MLP neurons of a small language model. Each row is named by its layer, matrix (up: input weights) and neuron, and shows model dimensions 144-207. Each number is 50 + 12 x the weight over its row's rms, rounded and kept within 0 to 99.
After each neuron's rows, "fires after" lists the tokens most often just before its 100 highest values on Wikipedia text that the model never trained on.

L7.up748:57 29 59 63 44 51 51 48 77 58 72 50 55 42 46 62 59 52 40 61 47 42 49 48 46 48 65 50 54 66 51 58 44 33 63 61 27 45 53 42 61 45 30 55 38 51 49 47 39 58 38 51 59 44 60 49 55 39 44 32 64 51 35 62
fires after: "1", "2", "0"

L7.up541:34 39 54 20 49 67 65 41 45 42 54 62 60 26 46 71 43 56 54 70 47 48 42 45 42 41 55 62 49 56 39 65 47 39 49 50 37 50 45 32 35 30 35 62 58 38 52 54 69 49 54 45 40 41 62 47 45 66 51 62 54 34 42 43
fires after: "\n\n", " to"

L7.up133:57 40 65 57 38 61 31 32 38 56 49 48 45 62 49 68 37 61 53 35 50 41 72 46 60 40 39 54 69 34 62 50 72 64 52 68 62 15 68 35 31 62 70 49 56 63 54 61 39 53 40 61 49 35 40 54 45 59 28 54 58 47 38 50
fires after: " An", " Pat", "at", " an", " crit"

L5.up303:47 49 49 67 34 48 65 43 81 63 53 44 63 39 37 60 59 55 55 32 34 34 58 59 82 56 61 48 30 50 57 28 35 54 79 46 44 62 47 39 61 45 51 50 37 38 48 71 53 49 36 46 48 32 48 77 29 54 43 50 61 42 35 45
fires after: ",", ";", "s,"

L7.up1006:69 61 54 51 54 66 60 49 26 54 47 42 46 66 55 34 54 40 47 42 50 34 56 41 61 40 37 56 61 36 61 46 41 49 33 65 47 42 46 22 48 41 45 55 89 53 54 65 50 58 64 42 53 44 52 66 50 33 48 51 51 46 63 52
fires after: ".", "le", " Pat", "at", "t", "°"

L6.up547:47 49 38 60 46 58 39 35 44 54 41 44 82 71 42 28 51 51 47 49 36 34 61 53 42 58 56 48 64 59 67 55 47 46 52 58 74 58 40 48 61 32 63 53 78 45 44 50 48 62 50 61 49 43 46 71 49 34 25 53 37 36 50 42
fires after: " p", " made", "p", " P", "P", " T"

L6.up984:58 59 42 32 41 36 21 36 63 52 58 47 48 62 46 36 62 40 53 59 51 65 63 48 45 40 59 71 63 46 62 28 48 65 48 53 50 59 30 50 55 48 65 51 51 53 43 49 58 49 47 68 37 45 62 60 61 72 41 75 42 52 54 59
fires after: " | ", " p", " |", "; ", "rick", ") |"

L7.up809:46 58 72 40 63 45 51 28 47 56 82 47 45 49 32 68 39 35 37 40 37 52 55 64 41 52 71 69 65 41 46 53 64 30 65 40 66 48 24 34 52 45 48 50 57 30 70 37 50 31 60 58 28 45 50 49 36 41 49 51 66 56 16 30
fires after: "\n", "\n\n", " \"", "\" (", "=="

L6.up180:48 70 52 43 43 34 61 53 60 43 65 57 38 44 46 53 55 40 42 57 32 60 59 46 71 44 56 40 51 63 57 56 54 65 54 62 42 46 57 58 41 53 54 60 63 46 52 51 56 64 47 38 57 36 61 52 43 32 64 57 75 39 55 70
fires after: " H", " M", " | L", " G", "M", " R"

L5.up649:47 60 45 69 53 52 66 52 34 51 35 43 38 42 56 58 65 77 90 60 58 25 52 41 71 42 49 48 56 74 67 44 43 32 50 40 42 68 47 40 45 56 60 49 48 56 43 50 72 56 44 70 50 57 48 50 45 55 37 33 30 52 33 54
fires after: "1", " (born "

L4.up76:56 38 48 66 33 33 76 34 59 57 49 36 51 37 47 49 62 60 22 58 65 34 60 54 66 37 46 40 51 68 45 49 44 66 51 44 50 57 47 36 48 40 49 57 61 35 50 52 42 62 45 50 72 36 57 41 39 32 44 62 50 82 32 67
fires after: " |", "|", " |  | ", "|  |", " "

L4.up184:32 51 54 53 60 73 47 25 56 27 47 43 38 46 62 43 51 56 37 44 45 57 60 59 63 56 39 53 53 69 47 41 40 53 51 48 42 52 36 21 35 55 30 62 56 42 43 72 62 62 31 39 57 35 54 76 43 54 33 39 67 38 55 62
fires after: ") | ", ".", " (", "| ", ": "

L4.up724:44 53 53 50 17 48 58 47 66 62 41 45 65 33 64 62 54 57 31 26 30 51 51 48 67 43 87 39 48 53 53 48 48 47 55 40 64 39 29 41 58 32 48 37 49 51 36 59 40 71 48 29 55 43 53 56 36 49 50 32 56 33 44 55
fires after: "In ", "\n\n", "==E", " | ", " In ", "=="

L4.up600:44 35 56 43 58 68 39 29 41 38 49 58 55 37 47 61 61 49 47 57 50 44 68 64 58 29 51 58 49 48 48 43 57 58 51 70 45 53 28 33 64 51 57 49 42 54 28 50 58 40 43 51 50 20 47 67 41 51 27 78 48 64 55 50
fires after: " | ", " |", "1", ") |", ","

L6.up414:56 52 45 43 40 34 56 47 55 75 45 48 52 66 55 39 44 81 42 51 21 66 55 49 52 56 66 41 40 57 73 34 59 40 65 46 56 32 52 42 62 49 45 57 66 36 59 42 52 68 29 54 12 31 38 72 32 51 31 55 84 68 37 56
fires after: "\n"

L4.up656:43 63 47 48 43 27 50 32 62 58 64 46 55 39 47 41 42 39 45 51 32 49 57 29 53 38 64 47 32 52 67 53 49 30 70 35 74 54 32 54 29 45 47 55 67 28 68 51 45 64 52 79 50 54 61 66 40 37 57 15 46 36 32 52
fires after: "\n", ".", "\n\n", "|"

L4.up49:61 44 48 37 42 48 25 30 35 45 51 62 71 47 52 62 65 59 37 78 58 56 54 55 57 38 50 17 22 81 72 40 60 49 54 70 49 58 34 60 76 35 51 61 29 45 40 65 53 50 44 59 58 42 54 45 60 44 41 39 65 53 49 53
fires after: "0", "3", "1", "5", "4", "7"

L7.up421:47 64 37 63 38 49 55 44 39 55 34 39 27 51 29 43 56 45 46 86 35 53 44 51 69 41 47 39 31 59 80 43 44 62 67 34 64 38 53 19 41 59 55 28 59 43 48 64 72 56 48 45 52 37 54 60 36 19 52 40 59 36 58 54
fires after: " | ", "–", " sh", " w"

L6.up586:50 49 49 48 49 47 35 47 51 07 49 43 41 30 54 64 52 66 64 68 64 44 77 50 63 29 42 50 48 58 53 58 30 72 42 52 52 39 52 51 50 55 74 33 48 59 56 35 77 46 44 65 44 50 58 59 45 60 49 70 77 45 37 50
fires after: " | ", " S", " play", " Act", "s |", " |"

L4.up126:53 61 58 56 57 54 49 33 69 57 43 61 29 62 44 40 45 49 45 53 37 46 67 36 77 35 57 45 40 60 71 52 37 51 60 52 54 37 45 42 58 39 61 36 73 47 47 63 71 49 47 58 52 41 44 68 63 41 52 51 48 47 48 50
fires after: "1", "2", " ", "8", "–", "-"

L7.up65:51 45 59 76 51 54 53 44 51 51 42 58 59 47 50 51 65 42 37 27 67 29 35 63 45 53 46 33 56 41 50 31 58 37 44 50 57 47 54 33 59 53 48 57 64 57 59 53 44 40 66 30 54 70 50 72 61 40 67 32 39 39 33 57
fires after: ".", "ra", "a", "z"

L6.up553:51 51 53 58 52 56 45 50 32 77 32 51 57 33 60 44 60 48 31 51 23 59 53 33 71 34 50 59 70 66 51 57 49 56 47 55 54 41 40 35 71 27 57 56 59 28 35 45 49 47 57 36 30 41 78 76 49 46 40 76 53 51 58 64
fires after: " | ", " m", " p", "10"

L5.up673:47 64 47 61 50 70 22 48 52 48 58 50 49 50 59 35 39 41 57 62 24 46 46 28 58 38 58 58 41 64 45 30 53 39 46 33 71 59 34 64 42 37 57 47 67 53 49 50 50 58 42 57 49 23 63 49 23 38 49 61 43 48 42 39
fires after: "1", " (", ", ", " p"

L4.up354:37 44 63 65 49 34 39 42 40 53 71 34 59 61 49 45 63 78 34 60 42 44 55 57 61 49 65 44 59 64 74 38 52 51 42 70 52 59 48 29 50 04 49 55 49 54 47 27 21 62 41 51 47 41 43 49 55 58 34 41 62 46 43 55
fires after: "0", "2", "8", "1", " sc", "3"

L4.up67:51 72 36 72 43 55 49 37 49 73 36 56 50 54 51 61 36 24 39 29 48 53 61 49 55 67 48 40 47 53 52 62 47 57 52 46 36 53 59 53 46 52 74 51 52 41 48 41 48 62 32 44 42 42 47 76 67 19 51 48 33 56 55 56
fires after: "2", "1"

L5.up539:43 58 52 56 51 56 46 49 37 83 45 57 45 57 59 45 58 41 71 56 35 47 51 42 66 52 51 29 56 51 58 53 59 69 65 49 43 64 61 55 69 55 62 51 38 53 56 24 55 18 37 70 41 29 48 56 41 48 48 52 62 58 57 44
fires after: "2", "1", " n", "iss", " med"

L6.up190:29 78 39 59 24 41 40 57 62 54 58 31 60 54 37 56 35 64 31 47 31 60 63 51 60 46 60 54 42 58 82 48 55 34 50 41 55 38 52 42 64 47 43 65 51 52 69 60 47 52 46 58 26 53 56 40 46 64 70 32 52 37 42 50
fires after: ".", "W", "s.", " \""

L5.up227:51 69 35 47 17 45 37 59 59 51 66 75 76 44 74 59 67 38 42 69 41 62 68 36 56 49 54 59 46 52 64 60 60 62 40 52 64 52 38 57 59 37 56 80 68 57 50 34 53 21 46 38 67 78 54 68 55 43 70 36 47 63 37 45
fires after: " R", " M", " G", "- R", ", R", " F"

L4.up118:31 38 65 54 45 66 36 45 63 38 59 38 73 21 49 65 79 57 22 50 46 47 59 72 56 53 71 42 53 69 57 50 49 53 46 61 45 46 44 40 66 40 47 47 62 39 59 59 45 36 45 47 43 21 65 59 49 41 46 43 55 44 42 50
fires after: "0", "1", "3", " |  | ", "2", "4"

L4.up401:22 57 41 45 56 47 37 55 55 38 43 42 45 65 58 43 62 46 55 28 20 39 59 41 56 41 66 32 42 61 62 40 53 55 61 46 50 48 46 39 51 52 57 49 65 55 55 67 82 58 50 36 44 39 40 65 44 36 49 26 51 38 43 68
fires after: ".", ", P"

L7.up933:19 59 48 61 57 58 13 59 62 42 42 36 35 68 38 50 54 52 42 36 39 46 47 50 47 57 51 57 46 62 51 58 64 32 26 41 49 48 42 34 52 35 57 61 54 30 66 60 63 66 51 61 51 53 56 43 60 42 66 52 41 52 34 52
fires after: " |", " |  |", ")", ";", " p"

L6.up7:49 41 73 41 52 39 67 63 65 51 47 55 41 46 39 82 14 45 47 77 30 68 57 43 55 42 54 27 57 61 57 45 49 61 51 60 45 52 61 41 67 54 61 53 49 49 61 67 53 61 43 71 66 51 63 57 59 49 57 41 68 62 49 45
fires after: " H", "H", "W", " M", " B", ", H"

L7.up435:47 43 38 46 36 23 48 27 57 65 63 61 47 41 70 41 43 47 43 50 52 41 63 19 42 66 56 66 56 52 49 41 50 56 56 49 56 52 50 28 45 57 63 55 55 18 59 37 66 73 52 39 44 59 56 41 20 74 59 42 71 61 38 61
fires after: "\n\n", "\n", " pre", "ical", "=="

L7.up747:48 52 76 57 62 41 61 51 24 56 52 33 29 51 41 50 46 12 47 40 41 49 60 43 59 42 45 48 59 84 54 53 46 52 65 24 45 41 60 45 41 44 58 37 34 53 45 52 53 37 43 53 46 45 45 67 38 27 37 42 46 38 42 47
fires after: " s", " dis", "-", " ch", " qu"

L4.up3:44 41 46 40 48 37 39 36 64 47 49 69 41 46 54 41 51 57 67 42 30 52 70 32 57 33 51 56 45 58 45 36 26 51 52 76 41 35 49 38 43 57 54 67 34 39 44 66 84 63 47 62 50 42 51 88 42 40 54 58 63 26 45 53
fires after: "\n", "2", ",", "1"

L5.up150:47 58 73 45 43 69 43 43 77 92 43 48 58 56 55 53 68 84 65 55 30 50 51 37 43 31 57 39 39 62 49 40 34 54 59 73 46 62 45 36 66 57 80 41 46 31 50 46 58 34 45 51 61 34 53 67 19 49 47 64 64 54 36 48
fires after: "2", "1", ","

L4.up149:33 63 37 41 47 63 41 30 60 68 43 56 50 68 40 31 36 40 42 46 32 57 50 33 53 55 49 40 53 47 52 38 58 51 60 52 58 52 35 43 63 48 45 52 51 47 51 52 67 61 53 25 43 41 43 52 38 46 45 57 62 37 34 50
fires after: " | ", ".", "\n"

L7.up871:62 57 51 66 48 48 56 62 63 47 48 63 50 15 27 72 53 32 52 46 77 53 59 64 52 58 40 49 63 33 40 49 32 54 47 60 36 45 37 10 44 39 54 70 57 59 62 42 55 51 60 63 40 82 57 72 73 41 54 51 45 49 50 54
fires after: " br", "a", "ra", "r", " mar", " Br"

L6.up843:34 69 47 40 53 65 36 39 81 40 52 49 57 54 60 51 59 38 38 68 59 35 56 42 42 53 47 55 45 75 48 43 53 59 41 45 71 54 42 38 50 50 44 61 38 50 47 61 45 61 26 65 58 34 46 52 58 62 40 34 38 35 47 64
fires after: " | ", ") | ", " |"

L7.up396:44 66 52 60 56 31 66 65 53 58 56 48 42 51 56 63 52 55 34 51 48 60 45 35 63 64 86 52 63 55 35 48 51 67 66 50 65 46 53 33 30 47 44 65 59 40 60 54 43 55 55 68 53 52 42 56 55 32 77 30 51 35 55 41
fires after: "P", "T", " ", "-", "A", "age "

L5.up818:47 59 48 56 60 47 55 48 42 62 56 51 41 42 60 46 53 28 69 66 20 56 49 50 40 45 49 45 32 47 63 67 53 43 46 19 41 35 50 23 37 46 53 58 42 28 46 60 59 43 41 48 54 42 43 30 44 51 58 49 56 27 47 46
fires after: "\n", "| ", " (", " Acc", " \"", "-"

L6.up905:25 55 53 60 27 46 31 42 57 64 58 53 70 31 39 42 63 53 44 50 43 29 57 40 51 56 74 40 63 58 68 39 34 41 52 61 53 34 46 20 62 31 40 43 50 35 45 47 68 57 42 47 47 51 50 55 49 62 48 58 68 54 60 64
fires after: "\n", "\n\n", ".", "|"

L6.up223:50 55 28 45 39 33 52 48 53 55 56 54 62 58 43 41 35 29 48 31 40 62 55 39 78 52 72 42 47 28 49 50 44 44 59 18 56 51 45 53 34 44 48 61 60 53 54 68 70 56 38 38 31 29 36 65 69 58 62 34 55 40 53 46
fires after: "\n", "| ", "."

L5.up336:42 70 52 50 63 52 04 42 86 45 59 46 63 64 45 57 30 65 25 62 41 66 63 63 55 29 58 49 36 44 52 37 28 51 56 69 43 59 38 37 26 48 76 71 39 45 54 26 57 47 55 54 66 47 41 59 44 49 59 59 65 79 43 55
fires after: "1", "2", " P", " Oct", "3", "5"

L5.up263:35 64 43 62 29 57 30 48 41 67 55 44 55 49 46 80 42 46 56 66 25 56 70 46 51 30 73 64 47 51 63 49 39 42 44 38 63 28 50 44 45 37 52 54 29 49 46 48 86 48 58 64 49 31 42 52 40 34 41 35 61 31 35 56
fires after: " (", " un", " \"", "/", ", ", " c"

L6.up328:67 37 35 61 43 42 57 50 51 72 43 50 84 55 35 55 39 33 28 40 42 47 52 49 61 52 44 55 40 35 56 68 39 50 49 38 49 38 39 58 52 61 42 50 29 50 42 39 56 54 37 56 35 76 24 68 53 43 59 30 44 57 44 44
fires after: "2", "1", " after", ","

L4.up379:40 54 37 64 45 63 26 46 68 48 35 39 61 47 21 47 63 34 66 39 38 52 66 49 67 44 40 66 61 60 59 72 59 68 54 58 50 35 46 40 75 46 73 40 63 54 43 25 64 55 23 65 35 55 27 80 51 24 57 78 55 59 30 58
fires after: "2", "1"

L4.up266:39 52 39 39 41 41 40 25 56 60 56 41 43 50 63 63 49 57 61 54 50 49 68 42 53 55 49 48 42 49 51 52 26 64 60 62 22 58 35 50 55 33 57 48 59 48 37 55 75 71 49 59 43 49 55 55 54 26 43 37 52 51 37 60
fires after: " |", " | ", " p", " |  |", "; ", " c"

L6.up516:43 51 53 60 60 60 46 58 60 63 43 45 71 70 60 62 42 53 54 61 30 45 41 26 56 56 59 55 78 63 49 66 30 32 46 25 64 67 70 59 30 46 50 40 72 33 64 44 42 51 44 63 57 39 34 44 45 46 48 43 54 59 50 45
fires after: " p", " P", " c", "P", " a"

L5.up1018:42 65 35 56 56 58 49 30 51 48 45 33 47 66 61 81 40 55 58 70 42 44 51 57 50 34 49 66 52 54 63 38 39 44 52 33 45 32 55 35 48 47 41 67 38 55 35 34 53 58 44 41 47 32 20 43 72 48 51 32 47 40 47 44
fires after: "1", " v", " p", " An"

L6.up736:48 59 45 51 52 47 55 58 46 42 56 41 41 56 50 42 60 49 11 47 46 63 50 49 63 51 41 66 46 65 50 49 67 68 40 38 66 57 32 65 68 51 55 64 48 40 67 71 44 45 48 55 35 47 34 51 53 42 50 41 54 46 50 59
fires after: " $", " ", "$", " of ", ",", "."

L7.up488:69 42 48 44 61 54 44 43 58 33 60 42 59 44 36 63 31 51 45 48 67 58 50 29 53 41 47 45 54 42 60 51 58 42 75 51 47 48 36 50 32 36 60 54 59 84 55 52 48 64 61 64 50 74 13 48 36 27 70 44 39 65 58 51
fires after: "il", " Pal", "6", "al", " Pat", "yl"

L4.up291:52 51 53 56 40 62 52 36 59 47 70 48 44 64 36 45 56 46 28 67 48 48 68 47 71 42 33 40 44 64 60 68 46 44 45 32 68 46 42 54 61 49 66 57 71 44 55 31 62 59 37 54 42 42 31 57 31 15 70 58 38 39 39 48
fires after: "2", "1", "\n"

L6.up251:55 61 50 54 03 40 60 36 53 70 40 46 64 32 59 58 62 81 57 73 54 59 65 36 81 58 63 40 42 59 53 49 49 42 48 62 48 51 68 39 55 29 51 41 59 64 56 47 66 38 37 60 50 40 49 71 40 50 66 38 51 58 55 59
fires after: "\n\n", "M", " m", "1", " M"

L4.up769:54 36 61 53 34 70 53 33 61 65 36 44 58 38 60 62 50 52 64 45 42 40 51 42 53 49 59 48 34 52 47 69 48 48 65 36 39 29 53 48 66 51 46 52 25 44 30 49 62 34 42 59 49 29 48 77 37 22 58 56 42 54 22 52
fires after: "2", "1", " music"

L5.up420:59 38 58 65 52 41 66 64 57 60 45 51 62 72 39 47 55 60 34 68 44 48 53 45 77 42 49 44 40 65 62 39 35 35 74 40 35 53 32 27 34 55 50 59 46 42 54 59 62 51 25 45 67 35 53 61 48 30 54 45 47 55 34 47
fires after: "2", "\n", "."

L4.up493:38 52 54 36 42 73 55 34 71 64 46 61 51 69 50 47 46 48 81 41 24 38 71 21 71 38 62 43 31 62 58 70 52 43 68 21 75 49 49 39 49 58 49 63 53 36 51 48 62 55 30 63 39 44 55 82 48 52 54 40 50 32 46 38
fires after: "\n", "2", "1"

L4.up62:78 44 57 38 55 50 37 30 57 54 30 49 63 32 47 57 62 37 33 42 42 53 42 53 68 63 56 44 44 43 65 30 46 55 50 47 61 43 43 88 69 07 75 48 44 65 62 20 52 62 54 43 63 77 47 73 35 48 58 45 59 65 49 63
fires after: "1", "8", "2", "9", "6"

L5.up478:43 45 48 40 49 70 54 44 50 47 52 56 64 34 46 47 41 46 26 49 20 45 55 19 56 56 55 33 77 45 42 46 61 86 57 50 44 40 49 73 35 50 36 36 57 27 50 78 40 48 47 44 50 50 64 78 63 50 63 30 52 30 42 47
fires after: ".", " | +", "P", "-", "D"

L5.up897:27 61 57 58 52 35 53 57 55 45 60 55 54 44 35 67 57 68 43 54 44 45 50 54 38 29 62 39 54 67 60 40 43 26 39 35 38 64 38 18 41 47 41 63 60 52 46 54 47 50 43 50 35 39 44 36 61 69 70 39 42 59 49 57
fires after: " v", " f", " B", " F"

L4.up302:52 30 72 56 50 21 47 58 60 33 73 35 60 45 54 68 71 69 26 66 51 37 65 49 51 65 60 48 51 73 59 52 39 44 55 55 34 43 44 46 37 27 55 52 49 38 49 49 42 46 50 49 61 32 36 57 68 43 47 36 64 59 54 66
fires after: "0", " |  | ", " |", "1", "3", "4"

L6.up397:40 50 51 45 68 66 71 41 40 40 34 35 44 54 71 76 49 29 51 83 46 59 47 42 58 51 63 59 51 64 76 59 63 57 44 37 50 40 29 26 45 35 34 54 53 43 33 66 45 67 31 43 47 41 28 62 60 42 70 58 59 31 55 35
fires after: " so", "-", " a", " s", " d", " ("

L6.up356:19 38 63 53 21 41 44 60 49 50 66 46 53 46 56 44 24 56 53 58 55 57 54 54 72 47 58 37 53 48 52 40 26 41 61 41 64 35 54 52 44 42 31 51 35 20 41 48 47 55 31 55 27 56 35 73 59 48 52 55 66 61 50 63
fires after: "|", "1", ".", "\n"

L7.up157:47 55 54 67 52 42 48 54 58 55 35 32 47 50 37 65 34 55 35 53 51 70 51 48 49 65 38 45 59 46 42 51 50 42 34 51 63 32 51 59 41 53 36 55 31 52 55 53 61 70 38 61 34 83 22 45 48 51 74 50 50 53 37 77
fires after: ".", " |", " |  |"

L4.up730:44 48 84 53 61 73 81 42 56 26 48 36 47 46 28 42 59 46 50 49 51 40 50 36 51 32 35 54 49 77 75 42 48 39 62 41 63 57 50 55 53 43 50 67 52 39 57 48 37 32 42 59 45 54 48 37 45 44 55 54 45 38 34 46
fires after: "2", "-", " (", "1", " ", " \""

L7.up428:51 51 60 57 39 39 39 44 56 78 54 49 60 61 48 42 79 45 51 74 46 37 52 38 59 60 52 38 25 63 61 53 38 80 65 33 48 43 47 34 53 50 56 66 39 49 65 47 77 55 54 59 67 37 62 56 42 32 57 51 62 53 47 62
fires after: "\n", "-", "|", " |", " St", " and"

L6.up675:42 56 46 59 55 53 56 58 48 47 33 39 44 55 39 68 58 39 57 67 46 47 58 30 56 38 67 55 38 73 62 64 51 57 63 38 53 46 51 39 44 48 52 52 43 50 64 53 79 65 39 30 62 51 57 54 46 37 54 39 55 53 39 63
fires after: " G", " | L", " D", "\n", " L", " | D"

L4.up14:23 57 59 81 58 76 43 37 47 67 53 40 21 55 41 56 68 49 26 43 20 59 58 35 56 44 36 25 41 61 56 63 52 39 65 31 54 40 48 30 46 51 58 44 66 37 61 45 85 61 52 52 35 51 51 42 29 34 59 33 47 27 39 53
fires after: "-", "(", " (", ",", "2", "_"

L3.up818:34 80 42 22 28 65 38 41 55 50 52 53 60 54 57 51 63 41 35 43 37 33 62 52 62 47 64 47 51 55 51 55 53 45 55 56 57 65 41 41 58 53 63 59 59 48 62 58 62 58 52 41 52 54 42 57 35 32 57 51 51 51 35 52
fires after: "\n", "\n\n"

L4.up891:45 53 72 55 42 44 31 34 53 45 47 41 35 61 52 61 44 44 43 60 39 48 60 57 49 44 61 56 35 45 51 50 55 57 52 41 56 60 46 36 31 23 52 50 70 37 25 51 53 58 49 42 54 47 39 46 35 47 47 36 62 59 28 52
fires after: "\n\n", "\n"

L6.up421:39 29 58 52 19 40 68 54 46 60 42 64 69 37 49 43 37 47 35 47 69 61 48 54 51 44 51 52 38 61 47 66 37 35 44 49 46 66 61 18 48 16 45 73 78 56 42 37 54 50 53 43 61 66 62 45 67 58 52 39 67 53 55 52
fires after: " f", " F", " r", " R", " b"

L5.up140:32 58 59 65 38 51 48 33 57 64 46 32 33 40 50 60 72 44 61 33 54 54 47 56 57 36 46 66 50 60 62 45 28 36 48 37 54 69 38 40 44 44 60 58 39 49 58 54 64 23 49 45 56 34 62 57 48 63 46 56 51 44 42 43
fires after: " un", " dis", " \"", " ab", " sub", " s"

L6.up373:45 44 52 47 36 47 46 53 42 41 47 20 61 31 65 40 66 41 33 32 28 47 56 44 61 26 58 28 68 50 66 50 42 49 43 37 43 54 45 45 61 38 53 22 43 37 51 77 51 46 64 40 55 47 61 63 58 36 27 28 45 47 36 82
fires after: ".", " $", ") | ", " of ", ",", " had"

L5.up960:46 39 58 67 40 63 37 61 52 53 40 42 48 36 48 68 35 52 73 68 26 46 64 40 47 47 52 46 21 50 62 69 59 48 55 40 48 53 48 44 57 58 67 38 52 41 38 50 60 49 39 57 54 35 41 61 35 51 53 52 51 59 33 62
fires after: " (", "-", "\" (", " and", " (s"

L7.up825:44 46 52 48 47 59 52 20 42 61 61 39 50 43 37 33 38 33 66 35 51 55 54 67 45 39 47 46 55 71 59 49 43 31 46 34 50 63 79 33 58 56 38 23 48 46 68 32 58 70 48 53 34 63 41 59 32 51 52 29 54 59 36 59
fires after: ".", "\"", ").", "\"."

L7.up370:52 55 63 53 36 32 68 42 62 65 51 27 41 60 40 55 32 42 12 28 57 33 57 08 59 49 57 42 29 75 56 54 54 65 33 49 50 58 45 52 46 50 49 48 28 64 52 51 44 42 46 52 42 52 42 29 55 46 52 44 46 42 48 54
fires after: ".", "==", " dist", " ==", "==History==", "==="

L7.up123:35 35 35 35 47 63 60 43 50 49 55 49 54 68 36 61 66 63 26 57 53 35 71 43 40 40 49 43 34 60 49 47 36 30 50 29 49 51 48 45 28 49 48 56 38 41 90 30 73 32 43 55 42 41 60 44 46 58 57 73 56 59 50 57
fires after: "\n", "===", "\n\n", " List", "th"

L7.up234:45 33 47 49 59 52 35 51 51 31 48 41 47 40 26 53 58 49 24 58 42 36 62 55 51 63 43 31 31 61 57 59 47 52 46 43 59 59 50 48 39 38 54 41 48 54 84 59 62 44 48 63 68 45 37 46 22 55 45 47 77 85 42 47
fires after: "-", "\n", "\n\n", " co", " re"

L4.up246:38 37 56 68 36 45 53 39 74 42 31 49 66 50 48 57 57 61 45 57 22 38 51 48 54 58 57 41 25 49 59 56 55 52 55 45 39 32 41 43 47 45 40 56 54 41 50 66 57 56 41 60 48 41 61 71 50 52 58 55 66 44 51 47
fires after: "1", " | ", "; ", "2", "0", ","

L4.up106:49 40 67 55 47 52 75 59 39 59 52 56 29 37 58 54 33 32 33 42 39 61 48 41 42 40 57 49 36 56 53 35 48 52 61 43 48 29 52 47 39 62 71 57 66 48 57 79 43 36 55 46 58 61 45 40 35 57 56 26 64 33 45 50
fires after: "-", "_{", "es", " ", " W"